Weights of a small GPT-style language model, trained from scratch on English Wikipedia: MLP 1024 ReLU, learned positions.
MLP neurons of a small language model. Each row is named by its layer, matrix (up: input weights) and neuron, and shows model dimensions 0-127. Each number is 128 + 24 x the weight over its row's rms, rounded and kept within 0 to 255. Numbers have three digits each.
A block is one neuron, or neurons of one layer that tend to fire together. Before each block is what it responds to, as a language model described it from the Wikipedia text at the highest values.

Table and number formatting
L6.up779:119116103104122140167090106141120102148124130092155113149094091143196136119110100150134148158122125083123091109161098068128125134093150101138099087143135120166108147116154122173128104163106134127112106108133150130154092118173173149133101125123129119092124124089121130124162137113136128121119099099131130092158117131138098136163145089143110145120125136135153104141134134151136158104099

Later word in names
L2.up33:158094117115131115095104158153148082116129093095110105134085153141139149156112143156105126104146156159100134116088144119099107127121139140154125114135126140110151153172104117120121118110076106091135109107160127138130124127158116113133141143155136106146133126140135169133156151076104138131112098123133206136094146127099103092094164116109137115125101146121119163147122082105123120146129
L2.up101:154120149134102092146109119136126172124138188118092144172114171129120125139091100114174117136155121121125171106143107124106131166133149121137125112121133106129121083119147088173079111150079132103144129170105161130136146086126135141155129119171141139075118162133141130145126098124119135107121092121102104119124134184098195130140145126141143107140144132144120112096126122144134172063182
L2.up154:112128139108095142108173172149125147086156126096122127096151137178111083139141105097132125128119147118103141125162120125101082097128133121144132116147174118114139103161120109154118101126125078112105140102118145121098115138124126146100162124222151148115202121103194143082105160122120143099086105133141127123119124171136089149125125078162147120155128128102132129126064121124147109128156
L2.up175:152123125132087079113135114142146118133125106102172110093158142164131171115099129130128140092143151223115141109140143132122137104158153123166127148165137156135100099138115088141134103155121123116131140074150113143150111089139127101127153139156158134135143121114133127112133153130134107112122119142101172150095117152111128088103136152132148104097110151120072141101142117111109113133131
L2.up229:141111137148126104135153156159126168148128140100122115153115155109130107143118122114128115097167110128121124081173124146166085125163156137132143122154140138092148118182138098155136091102075142102137127137141140174093091115125147181102110168115144133128098149122149132152125127102128128096146098101112148143119114159131144137109152148105130132129107132147132180120112093130110134095160
L2.up282:125140162118056104141129140150146121152154134098111127179147187103151149114137128109134112127098174121133142125141152147081127121177149132134085100141156128120114123126149098119130116142119184092099144125126132113098126131162136103158157152137140109133125130127162127134141129107137161098093109096140116135122122147096157120131125131093118133111112132126088112100134121147131133161121
L2.up351:106115100134084116113141110140143117119140123093105143097133176114146115103134118092144162142123177110101143099115118151128113120147102145162158100141149114101096134174108155136182090155122166154106158119127165142100121121146133094085094155138132139095113121147111141114132109111067142119145129120127084185112163174129141075092146126112149116158088154085091090131100146137103080130112
L2.up542:095155141119134124104128096121121126178114098101129093126130160160160137125133132115107123099109103121134181108156126104132117122135143193119107151109073144113125141131102131180118156171138147115151159095200128143099161151124136124140120115158118140155141130180152067139090121104126194132106099084106152098086142140117111134101115093163114129109084112124131146115155087157123176137153
L2.up569:136127141136147130149125097149103147072157078111175090154114142128168144160107156100140141137122134138186108150110114092126107105163129076161113109096145110131119134123119140117173104133110118134118158115120124136155112159110141141128104105158126129106164143122135136144109080151142119133148159147087133148112141115088128114151127142182134097113098160093131159134101126140150074138145
L2.up614:124086112113121091126132123148148139118166108098136206135122135122137114140097133108152089129119119126126103133158144112126128085148123058123178116097123120098145121143139139107118140092130158141149123136157115122139141113079160120159113125097108110131141112115114096121132111111132143167142152152152162136107123112099144146135149136145111125126152101122189097103163184102135117123129
L2.up623:173120130119122093097087138153138138113114130115103120147138118138139127175110110114118097083153112124092150168107159125080132141120121142167169126111142166102141178136133109136158106166149131120150123151138150109108149133159120096187110161085128090135153153120146114135162129138129163122114123149112148118125133121153125156121112120111098114145087153115083152089113140099145168096120
L2.up635:169113144156116119124118154128167089110158130119132117139131138160146147131100118109100142106126155140120114109161147143132128128110117127164156164158158164069109137125119128135127073160114093118170145086174150124108111135122148135143140133119098092140120144130122113092134153131140106159108141118127140126123143097162110113113139094143130094094127088090092153111123148075134096085145
L2.up769:139128121157131115170115132114115146096138125140091144099128115125093109148131124078143110125110086116117130120145150135092091108096120143101109120131156144078099148133133068138137140099134107113124125096134146120161121088129140127166160147137152119133158114118122148182117137105121129131139153153159146116118123132122173100132167121151120139148137128126097108077155127157122133115153
L2.up946:131087127118107131156156106112107107126115143104122118101131133135114157137161146105149104103121091148120151134158119128095114103118116129137098125142111175140142101172120107117144102178113111120098147086145093129110105128140144109129126142174134142096103086132071154132109074120139138105127181111141179155099098130112159152136158123158150123116140139189120106106110131149154106144139
L2.up957:131148157148132122160116121144145121134105148129164102109101145135144092141130125108141146153152113086150165143166115129124065083104096158140159129104155101130094143130106089146130110088124151082111138128164136147134136108116122120059100176142144161137171140079096119124130125112095124138165122097148114101142176166103126140110144132104136105151101098120126171111131139142093079142122
L2.up999:124093101137132103099137143146103090117098102155129131132133132147183133114096122096145164122112169191116107154155160140144129140147127179132097138159144138098138118104149099099177074113115141115135139078134149104137129132164145089095114124168151110124107134114150101149120159097068137074141151113134131134144138160137155130070123113163134116118094136070108139125118172107146087120176

Geographic coordinate digits
L2.up42:127141099165123087120135116155101097149134150143108128113132103170143085117116160152136097135121136180127121136138111104132137102159102135145101122132093112108062129096112157156221145136114115150119135115120125160123093154137150162113126134142110125141168128165108114168129145107107144083127126095093150140116116141155140143140113120115119121147125152092095180120121095135109090153180
L2.up45:135065143158115094106138167155119137141115126122141086143149125149151108141152155104106124148156124104135102141163125140103125170111087140153116121135186137126106109114118123103129127081130129134115126095160118173072107149147130160146118108130108110111066098134122154156129165156148120116117149148092163102132153146124130134131110127103110152132127141126123142091151152089106159116122
L2.up70:118120105135125102105150149125099125108116166127061166104096141096114074160135133121124154121098161121114121101129138151147121149108140117162156115158165182123131150137147136095104120149079110143119157169098116151132135138143114157135133086144089131124130124170128082120127120144140134116106149111108143157090139138132121191120121132152106121139118130094143121064180105102117173138122
L2.up73:191118115116131122124130149147122150103164118124132094135097151100128139124144095144137124166115128113129157141123149123131111130129085094159085140115121081126126101119110141161088127153152133144102114061140107166112123119101085172137122153151122106094106140120149133131116123105123134098124149148096123086140172167135139134132122172111190172120166102113112136120133149091101063108129
L2.up76:121129067148125111093126149106138161125138102166112146175078133113137097139117123151081120121100169104129167150143116100119112110109132118134133122139159139093094151115122155128143097136081119120099136107152144150114125128138120127148082082103099152141086160117111165123165109113141143099153145131146098107114162111141091149131132102124129129174148142058152135140143160125149090113108
L2.up114:130101145091089086083145120120098140134137100160130133071136129122136135138130140098112142125125184132145105145117147112099170088136159085140151158183099153109100114129087138098176106166098108111095147101120116145141104106159167181125108146139106152160119142147114144164142104115150145129163131147131092133173103123157143086149142140154158143154116105104109152138154110142099125136131
L2.up386:117073100161141126172142149117178127119111114145117125103115167161144108190154155187071134152192141118155143083167149126154101131128141138115149109139136178113125115093106157115091098101109142169098125161135180110095119084156108136121076095178116115098078118143106135109129145114140158093122138143131130150128100104084074102129124159130143121124142160131106152103121109120109149114132
L2.up460:087151134123054134092131152125124118110075152103115136111130127121153068117142147158166166155122135136124161140099106115138073112106111125133148143110116134113137147133119105123123111165094096105118153118125116127106137113125099155149116102130119138116164123122114122158146150108144110102065171141147194096127170131166147151152114170147122133133131161116141128100150121100140154108133
L2.up539:142146142108095135116176169124162111132102119129131141134112093119136093121138142153134167158125182094136165149138156134125104146124130103105149138153169166120137135169121166136101148165109095091137121136114135153130159106169115159133128129110124086099092123114122137088097146160106100101118135120119116139152164106130126072124134114135137131141141089122120146103156110135074137163119
L2.up642:132107117141096143068142134131121115122097105134111122147080170106116147143155133131111150150102135134145168135121121129145109086129099132123108124172083156157108105081102108157174079145158124159140106124144144173088093126125094153139118112122097079082114126134110123133150104111147153090132190157153141143134157137145154117157126128132134082146126123109111147150141123123120145110142
L2.up688:100095075084121138158126134132177111104095136155108098123140120108138120152125133189115132130146131086183160118117123132134110144114088151135163120185113091151121119116136132122139112156132154166112162106123134140121133196102125162110141120185123181128099143153159129104110080092145100083110172137122112131134129184094118125177135147081076120134099094155124133116137101112147115140168
L2.up819:133150138127166131108125139167112137111118073175142113144140135130162110111117097160087131169093125135129152114142140144150085120121101086145113132130126106165120156128124119125154099140111116120098174104150132145149130081147128141091164084134087144118138127145110126135116120143156098133112133124103119146101102134117164158112121119120096102115107138110147133110140133131111140136139
L2.up848:117129155137131144098170139147146139078115108130146132147139124150114107158162085160106095122124172113171127141138161135117136102124111110129109113163124146121134140133100114155115125146135119148130100133125117161120132105138067132142170145130068124153155131116175104101112085159124093111193179117147159164142167129102139117151128146107153138091134134089086118128140131156120089136147
L2.up875:177126147150148153128145150126161103116099121165112118139076124116159126130148110145133092142128182126158108145133138121145130120071114114120165126139127121138102122127136139137086136150143147123154150150089159131118132162138137137136133125164136127116141145112123119124158106129114134080105140130144128194179123116078086147169118120137132126139154089097098142109127148081133102130132
L2.up976:098058130143140096096134133156129123083145122130160083139099127141147114162147134120164064164139137112172105145131117091126085122136115105172097111102128118105146121104139153140087115116124156115143068081159127146121114149144118142157131129135095143133157146108142114152129118125130091117107142139101137123170145154154120099114085169112134149103152093080124126130126141104121109123099
L2.up990:090117121108119145107095124155154127114086145137125135083125141144131134115101164162157114146157122115165124128140111124146091181154140126140164170137110158095112122112150175150107118108150118153185167125115135170087119151132093112128113154157111117089067144129116113083137138111162138114116145088112097145127149081143140139125159141110158127127136106101121145129161094111129138128184

Post-verb prepositions (on/in)
L2.up17:098165134115170105130096088196109119129115146128109135152143096124125140085106139160120152113129140139140132182114114152107154109149108136151139150142138154149149171140173100084148139180120127091146113106195151115099160139142172129158125159101094083085150090166164128148137124095138148109103152118148126102122109134157153114117108099163140122142117097150163135151115139145114167132116
L2.up90:126162113098134151103147103129155145101139188134101137098085087121158073136149155061178164150102138127118149130132135123081155143158146104121160124142113140087137167082129132130112147091103119171132113139135175145134107140145120132133114120115121135147083143135177147124135144110135148091152149102135146122137122100137088161088115147093133109165116135162134151143126113127119151153160
L2.up132:120129110111158127157114115144133093120144134123125107156140119140143125101123077081139097115129189129116110109128146154105111090095129126156147135121125119145129123169122149096142142157082122149148183113154141167188133152168109128152151166128138103120136129166144082109113143115123101116122170138129174164112120134153076097140133117113123115109159123168110141133158109131103132117127
L2.up158:151120073148153127134102118134116108114146119158104120199126134124131130086126106120149126155107143155115121105151088111117128106110140137121129135116126138161116114123097147120158129101104176133138135121141100131128139172123116059118117139144107149174121122134132142129124168120141127135121144132132128141148109087090111162153151122101086191103119122122130137123132109131145085086119
L2.up341:160137131142131157144085107104130132116122135144119112109126106106161136119160123130106150130132149083121126117156124122111113136139116127145154121159121117153095118131105097110113102090115147124111151163100127125081134093130142099106158197112136113113096132064173163161124135134136127110151117138142120111144118158130095104130187127091160050130116137142108132134149128146112114133143
L2.up364:129139069118140124139135150108152132110114136128123132156113171110108162134154099118178116135081112128152124078124115104135147149145181126120144098175120141141131127130157089096114127121091153092153176143160101123103111164141165149120148102125135148124154149129129114185112107089157175116123157138113137122153103141136107144124128128138138144142131187133166127130128145117128125123122
L2.up520:114141120140104162106114131098144133108117164152120151102110139133158131132139098154123126110139101132154163132118071122105148133098131142139164137201159135170146095124132119096142105125107143140119119076110141125123101154136155106141166115124118142164101149176096141153123107125159096142137176146134149167102105140116126138134107103129140140134104114132180122112149129165124110152167
L2.up579:159140110133138132126148091131137122091145173142124158100129128116134141153134126092123137086146109144137104093101136134122137112091117160119089187123137139165101092136156140128114091109094182141152125104129133141170143133111129110133134111147133133122099125177117143152109133083155125153125155160091123114146156051145137122125088146109109169148104099148139130163134089132097140135132
L2.up605:109171144098119100144086125164116115143098133111127115133120173112138130112138125103122146132117155111140128149141148116104122100127096170124136105107113147150157148154140149129155114124096101163066138128131140138109162118125139176174118109149102132157149151116096113142110126140129181090118172152122149127174127146157105126112099081113145178111138141139081128141107116134141146066138
L2.up691:145120138114119090118144104135095086083125108141152122087161180173142150096121130110163139083091127128132089138123109168147129137126127126129128141109123145118129099123129092128100155155114105118123100120155150145150121133196121075104132127166143130154167169128168139110144101156133140131129144083163151132119148095121168126114130137125142110134076132125133114109109166095142197134149
L2.up748:120127114070150150109135120162133134101162120107082151129153124127176147117128097083185121112124157130105158112176129143104122134079139123157096129128118172194129097147134127111119121142096132165136103119144156146118146155168115133099148079099143143136120157109106128154136125093104133132139169140129131129132114142135143112118149128112146170116099123127116150092118110162107093140110
L2.up785:127145128105144114207138125148147150147156113128090109113147150121122114157116114118124110091073095124144117098097118099155098122108111132126081151148135146106136097118145080131090147151118157125087145137152133144175141112189168137171126102127125126079166075135147098102114120137084104143132115131115149166102144160109151155119135106087149097131143157169106159139132115154118158147141
L2.up850:123095130107118135131103145153114122129089122166133073157128138167176115145137094077153148138131091089110133122112131163103112097115134169167108113144140163113149121140103146125116128141115150148101148166102120169123160186145134136124109095167115102148092123145113114123133124133130168139102132169159157186132119147122129187135129118119115152121146151132143120064139170095109117118168
L2.up870:129110073117171204124122095130108157154106123128118104167150178119113129122142141106121099135157132110100147148101112148132135108125174169140183152121110137136107121108132138118180158149116081157179107085162118127114073133130124114096094133154100156108129167091111096089113154156125111160115097165109078100124159081101150130170132136084123101100124106136143125132093155129108128121148
L2.up958:164146163098159126151120100159126129132119132125151120148166104105148146123115122136109123145107142172108121110122172132125097093145129134150124204153120152121094100117166143115070142153109076172132127117126117082133122112126132094160107079142108105182133101121158131125133144108131127127141127145165122160167133102140127146140114154128174123149098124101085129118127155125135135100141
L2.up959:123173111174134098164126134139102090113137086133147100154119158146118109138083141098105133081057112181166139133136121157113156111140118127155098096134101091121133122120103118120145144116113140081101170124149131122124137118139154116120100110123106127142098120108101118130133138136125117136158153089116162128141145160132124179082125107125137136136138133111108143123087119152131106150120

Surname-ending subword pieces
L3.up191:142145147083125111128101130122117166129106103141096126137152176129121159108120132104136137147074159138147124104110145141131146142112172145150103114157147147153071164113121096110170142150091114087104095090165110126104130097122140137156133126108131123103135165141112110145138134135119145095141141101168120131121134153150127153137156135155173101126150149144081130124162090128129191116110
L3.up730:137127163117076092106146152123140131161134132152109137131101126132142141106130108125172143126108151114098132108131182139130126124123141136144092119155173153098090173120133066135150103138118091101145134144116125126122130087109080079112131111154202079116113148142120145110131094138121111104133146143138111142152133131142142149124168127144175102107133132144086150096125080102126138136123
L3.up831:153123147117147113120092164111125104141092122122088108127104179117123165124112143134125124179130126102138123093141157151142149143085135115132150128149159118153082105109126061167135098127114104106132123217116115104102163128115113078138145136149194128121129168149175127108108082150124133171104166108108102140115114150178143142122136130133132103136119151124129126094118115116155182104093
L3.up953:129078111119144125149082124168116138127099087109121162110167133102148128116105127120164167148128137133097129100106138144163092108093135122137128182122109139140085097120119121129148175154127151138098143086156094160100105116147147108144127121150169105109137166129183131114184136098140109109117148133115154133110075109134149140165117141145143102118119094141099135065130101102140116111094

Indefinite article "an"
L6.up240:107092148122095119111157139130127094091134118135113140104118138136134133147153122101120115120149152133153089099116136103118080116122130101121154136090131124128114133108108135095152102159124130104122124113086152137121144161133109142140152119130129118160166115112139091190111104136133134137133120125113123140136142100145109137116101138127157137136122113148154114081117145073146174132114

Preposition "in" and similar
L6.up897:113116119115154106138096154120158116128176130116134124116137117176166121104105120116122178145115141175124118089132131125071134107139109140111100170155104130111124119138146137088117152189106140150108089128175146149148090135156135101143132136122121149123108088129142199143112129100125137115099147104107085123124110117128101124089133141141113115113145078121159134136140115184105107072128

Surname-internal word pieces
L6.up831:136094134105171098104134116118150110138085132123144140137145155133156156155088156158137145134134125124128133079113143114120134143117123091152094164122145167141070113102147118132145124132144132149137101116144090117123123108107111125107136109116153107062102133101159153135144081119103108134113151155100151148166106096125133181114129074148168090135124104144112110086146153084129142171109

Indefinite article in definitions
L2.up81:152127109104144134167138149118112110150109124173126131131155106131180131111159124143148126106124096079090140091085124109148143167143135106119117104150131115091144109164130156109110099124131123149120114128156159149134076131131113106139124155129129127052133134133132094145139113141156177131152119107135082115144126142132105117086124149120121101141158119159092099119134136125147133125127
L2.up127:165118136074111149104189182098141081136160112120109124144170125151133127116122157108115127157128119118144132107116144127098163118091073145133143103143117121113126139132111152147099089144109188114061159095078157139083122165142066181135162090100151082098129118104130160153148117137126174144104179117133132131123161156134148125112096147149143133108147117146129149098155102119104120121149
L2.up169:174130122105137099104128134106115075143131123133089112100150158109171115105118126135152091132127116121153125108122105121120109170103135079113161087124114178104100099136140109093141125122187143109149108098155126190145129098120119110171147150171155142114136159113116127161174129102116137152109193114133104112105167087125163155096136120126159096129100132116151103108119082091141142123137
L2.up260:172164116084117138107112152093158105111131114121151118135091097131145148156105115135113117112123132130149107113122154129126169168137117135077132128128154126107111121109151154102127116134150153150103120163122159115138112168133140186095092147134121121117139128102163133099089132177147130103147130149135124132113114113167158097073183120146090106148111169108078106098122158121083123131151
L2.up493:118130125139170154100128122130122162150175145118133138161096115152121109144124108092127154118101127128165094111138132136106114094120170164147096109082141164064084107127187147111048127117095128104134103161153165168154127163123097130162097192129106130143113136110146114109125121146151089144151134141178146112128107114127137168126088087129128120121134170107132123124122104074133118095098
L2.up638:166088122146157134130121151156151156115126137122109139106173097160155121134092102131123113095109139190088084101127128157104127096115140102133143150151101121128072151128148176119122128135135116141107075104152183079129126115123142137116166149131147176132137155137145117161119107114107131122060088164148137167094165152140166122163133123137130128112120169101125084110128130142110130142133
L2.up651:131134072122115064106112126135109102140120101119128113118181081144135086140134121140100115125127156124084136118140116149134122127145123160111115110163113145149125131115153130079126148126163135169172111101110151138113137096141130118165119158111146102082138150120162099131127145147126115105114123174142142094148157106096160144118143150145161086130122142114110173159099133144211152157106
L2.up662:163131135140183101126115165125120110096115145093148140128108121123153130120105095099120096108139159126137136083119141112123191128127147107090152134116146153147127125128134157173089123204106120149124153117144160146123117113098133137101154102137086135126149145127137137120124120132107106056157129103161106159118145109150123134178126119151110132114143053121098154137144124147135137116102
L2.up684:147137160114139135110158196120100105134153132092111129156143102193158114139128126095124148090129128145118169104149123133097130137154106156166114127142167122099119139156150125079104115127129126109128080129160152172103108114155109101143119092136120145117148101094090105104114127103152096129099138096126148168110162110125138124108097112157121158160141123120113137122158157092166134138157
L2.up697:159161145134101137128178145144131139129139124122149149133093141125098134146061106147134118124102141135135149118145108109080154161125123138123138117109101139139150143111105146123105129098078131141106118146118132107149136128104175134146148134103106140142123125153138127162119174136121125188117116107173155100096130112113099133090124083094156166140123121144112158107149179134185114124129
L2.up779:141096095097158118142109160139118109113146134123117116120116138123099085146104137118142153184122113079150156143148155098144158120131104143179139156110141149139094096083143134154113081146099106175098091147092098168126161109127133125140079090098121131139110109126152103128120134113165161147142158137103090128100161113137138127108145152085141099143143122081102139110146109125123120152111
L2.up813:127166121118116112096145171125095134162113128091119115104117145153158132132126146161138136120145126094144123089133162134132162117170130108108105120150180148126086122108154155103115127108144126143149101106122091099073155151135154114137126161077122117106113130128161085107130100125133124116153123090187121138123105105146090164100122104120121178117164129138136118121117152092135166137103
L2.up820:124162163119139168127116143160126095152139092105124099113127133179151112137119145139111130120123131100147095130120166144125118116115146126128135115108156106104146127112143087099125142165141127124135124158144129149166086089128154133105130159160104125126123120110080119123102109127075099124122102112125077146110158147156134147159098120132126127132167105111100069106156084103120139113096
L2.up823:126109094053128116103152105097141134151161108147128086094127098150143164157130088119105125115125152135093088124125119158130166091112161097136093117126096142111121137148188146100113087119158140146152142109131153152119124112182166155133109131113178126101118180128114113117107109134120096107139115136105141132129127086144131102080144150144122109089112166120168171133131094109148116144148
L2.up894:148116148129170133107164163132117135126136145146141130095140125189114132161109174082125129082188150146133118109117108140122124142125166082131137114091135110099148133095093158099114149142134111147149138093096153148114074091094111160154145153090140084122112125150115126113091087090185131123079167152117147087130127083152159126113129088135076145145152122146121126147143118114137140135111
L2.up996:113130100146101118183145161166102100130148132120139105175119119133127119128171129085148083149082117128151167118096143145074142149166135154143087139095184089129141137105092130096125137148164117127102103111131120165114112114133149093155148152094111121101131114108100142125141112116188122125128129173099144116154155127115140108111126103174127085173151125100132129123160145143124101129138

Subject pronouns and "an"
L3.up18:151101111086172102130120142129152111145086103118111171174098152147136126125150148118096130134119142133139125088102149180144124134151157081107127123119124133102120149127134127129100128138114095152072132139102129170152111083096145168132121095119147137126111122140085182100115128141175106153103117153106120123146166144151134120152150144119142147155084146097087126131133115103117113133109
L3.up235:113161153126103117135101140157145136094119133168123170150146129111154162121089126120195119143104143092110129078141130099190122159093110131105117131112131178123113121124123095091135132113122145133128112158156110110112101163121110125136123134125171134165106089128134134160133139113129152108125154122113163152145122135124150102132134119087117119097150137146118182125112108121106143107116
L3.up873:126120091073118121098152140163137078132127086109096126143165154152164134139098179119117127160117130145130116132082123151134158126090127155107090127094148118109123129170156102106092082140160128105091117093110149124080139177156100163136111116112123130115145151149139131109131083138141124096114122130143097093154141140130130117109140132108161110120153102122122110126104144131134145154115
L3.up1020:128151098140148151100105167171152062133106133120134131188094101133164112100114134091148145147139142091155084122143119089109153126123110139104094157120111135080137138127129120119122137072163151150125101094117131140105140142125128145160103143115147162137149114114145071082094141119113143149106089152095116134147109132123076139126094088133165120162110123147103138123104122098131097103131

Date-introducing prepositions
L3.up178:144129174110121112123109140133129097121166111156124131121129114133119089120184142125105143171138128139142085111124125096114133113124150146171143108141166163091135120118085112112078174102143128121127093079152138172150143138124115140126117122120092136149083115092118139185109080152158175146130120165132120138130103134129093145123077120146146145128120143158131139103086129082110161100117
L3.up214:101116109105134150082106104153147151085115131134120072157137151158107136136104147105120126142130093127115113144116155102087119164120107181126143160100123134087144123080109146126176096109096093135057136135125152159125132170100123132179102124134091136116115132167115121179121141135143136115074136157146131117127158132123105160121123147164110153133166129164151157131104130141140117075090
L3.up917:187137131140108116130104126115098164108137129127093157127152122095122129107121120076119066167176161140116113146157173129097108139106118115145103110126158179187115104133142117107146122088085143135135125110169175129108153122106154094097090118169144120129146155143139140111139121122120115109169202130125101138107130111171105138108143071125127168099116136165160139139128131126147120111132
L3.up926:114118130122134085103132133139155089076159142113125116161146145109147147132101127148114121108137118120112093152102158144115158150128093140128153114164142181122124077124112173115149107160103115146156104097174100132134140135077143144118092113107111142117139097097126144117122120147134155108128165132114131141121111140176099197101140114148080116170125145135153099099171118132102108116143

Coordinate minute marks, field closers
L3.up100:148101111103185108123184107139155148104115164138134085124116120096155131148170194142151123172144134135112149127086128088072096083100152095146098166105125145111114137178149088135149104107113089122137126126094113150135131170114111173133144140154115114162106085112130095123129122150138114114140163138085135129174124134134135133144124174135116105134157150176100128114130112151175157080129
L3.up565:125130140109110126153143130125107124079150131119143146120078183153131108127149123158107091117166088186130171155102149114092105129138159093137129130113157136113146141117136162134093140137112081142096154125146092078075109142184149142138141145117109106133095126094117136134115124130112104095164124132131128118146134198118138137163125140111114165092188116126127125124123117117117134122122
L3.up580:137116120100145130138133124157147129091101157124141107136169160107150149112100143117130102145147115147136117097124131131142103151143125094153143111094083122102099113130147118139144146119130156117131132079104093135109119130136119116118072132145150125121148189183164114139164125129142128153141143107074098131090099078123104142120147129094125096079151128060125104112150141119121154121120
L3.up901:140115111154125181155142156140159109107102143147168124115098119164089135123146118139133150139147126112120142114087128149114107157125147092140124134143146092110160122185118140121128143113179106137124121159137158151136118112188114142127094102133092115082116128110116134098146077132139089084118137134137137152165120139191123096130158127133143145146101137149164101126148102079110107059137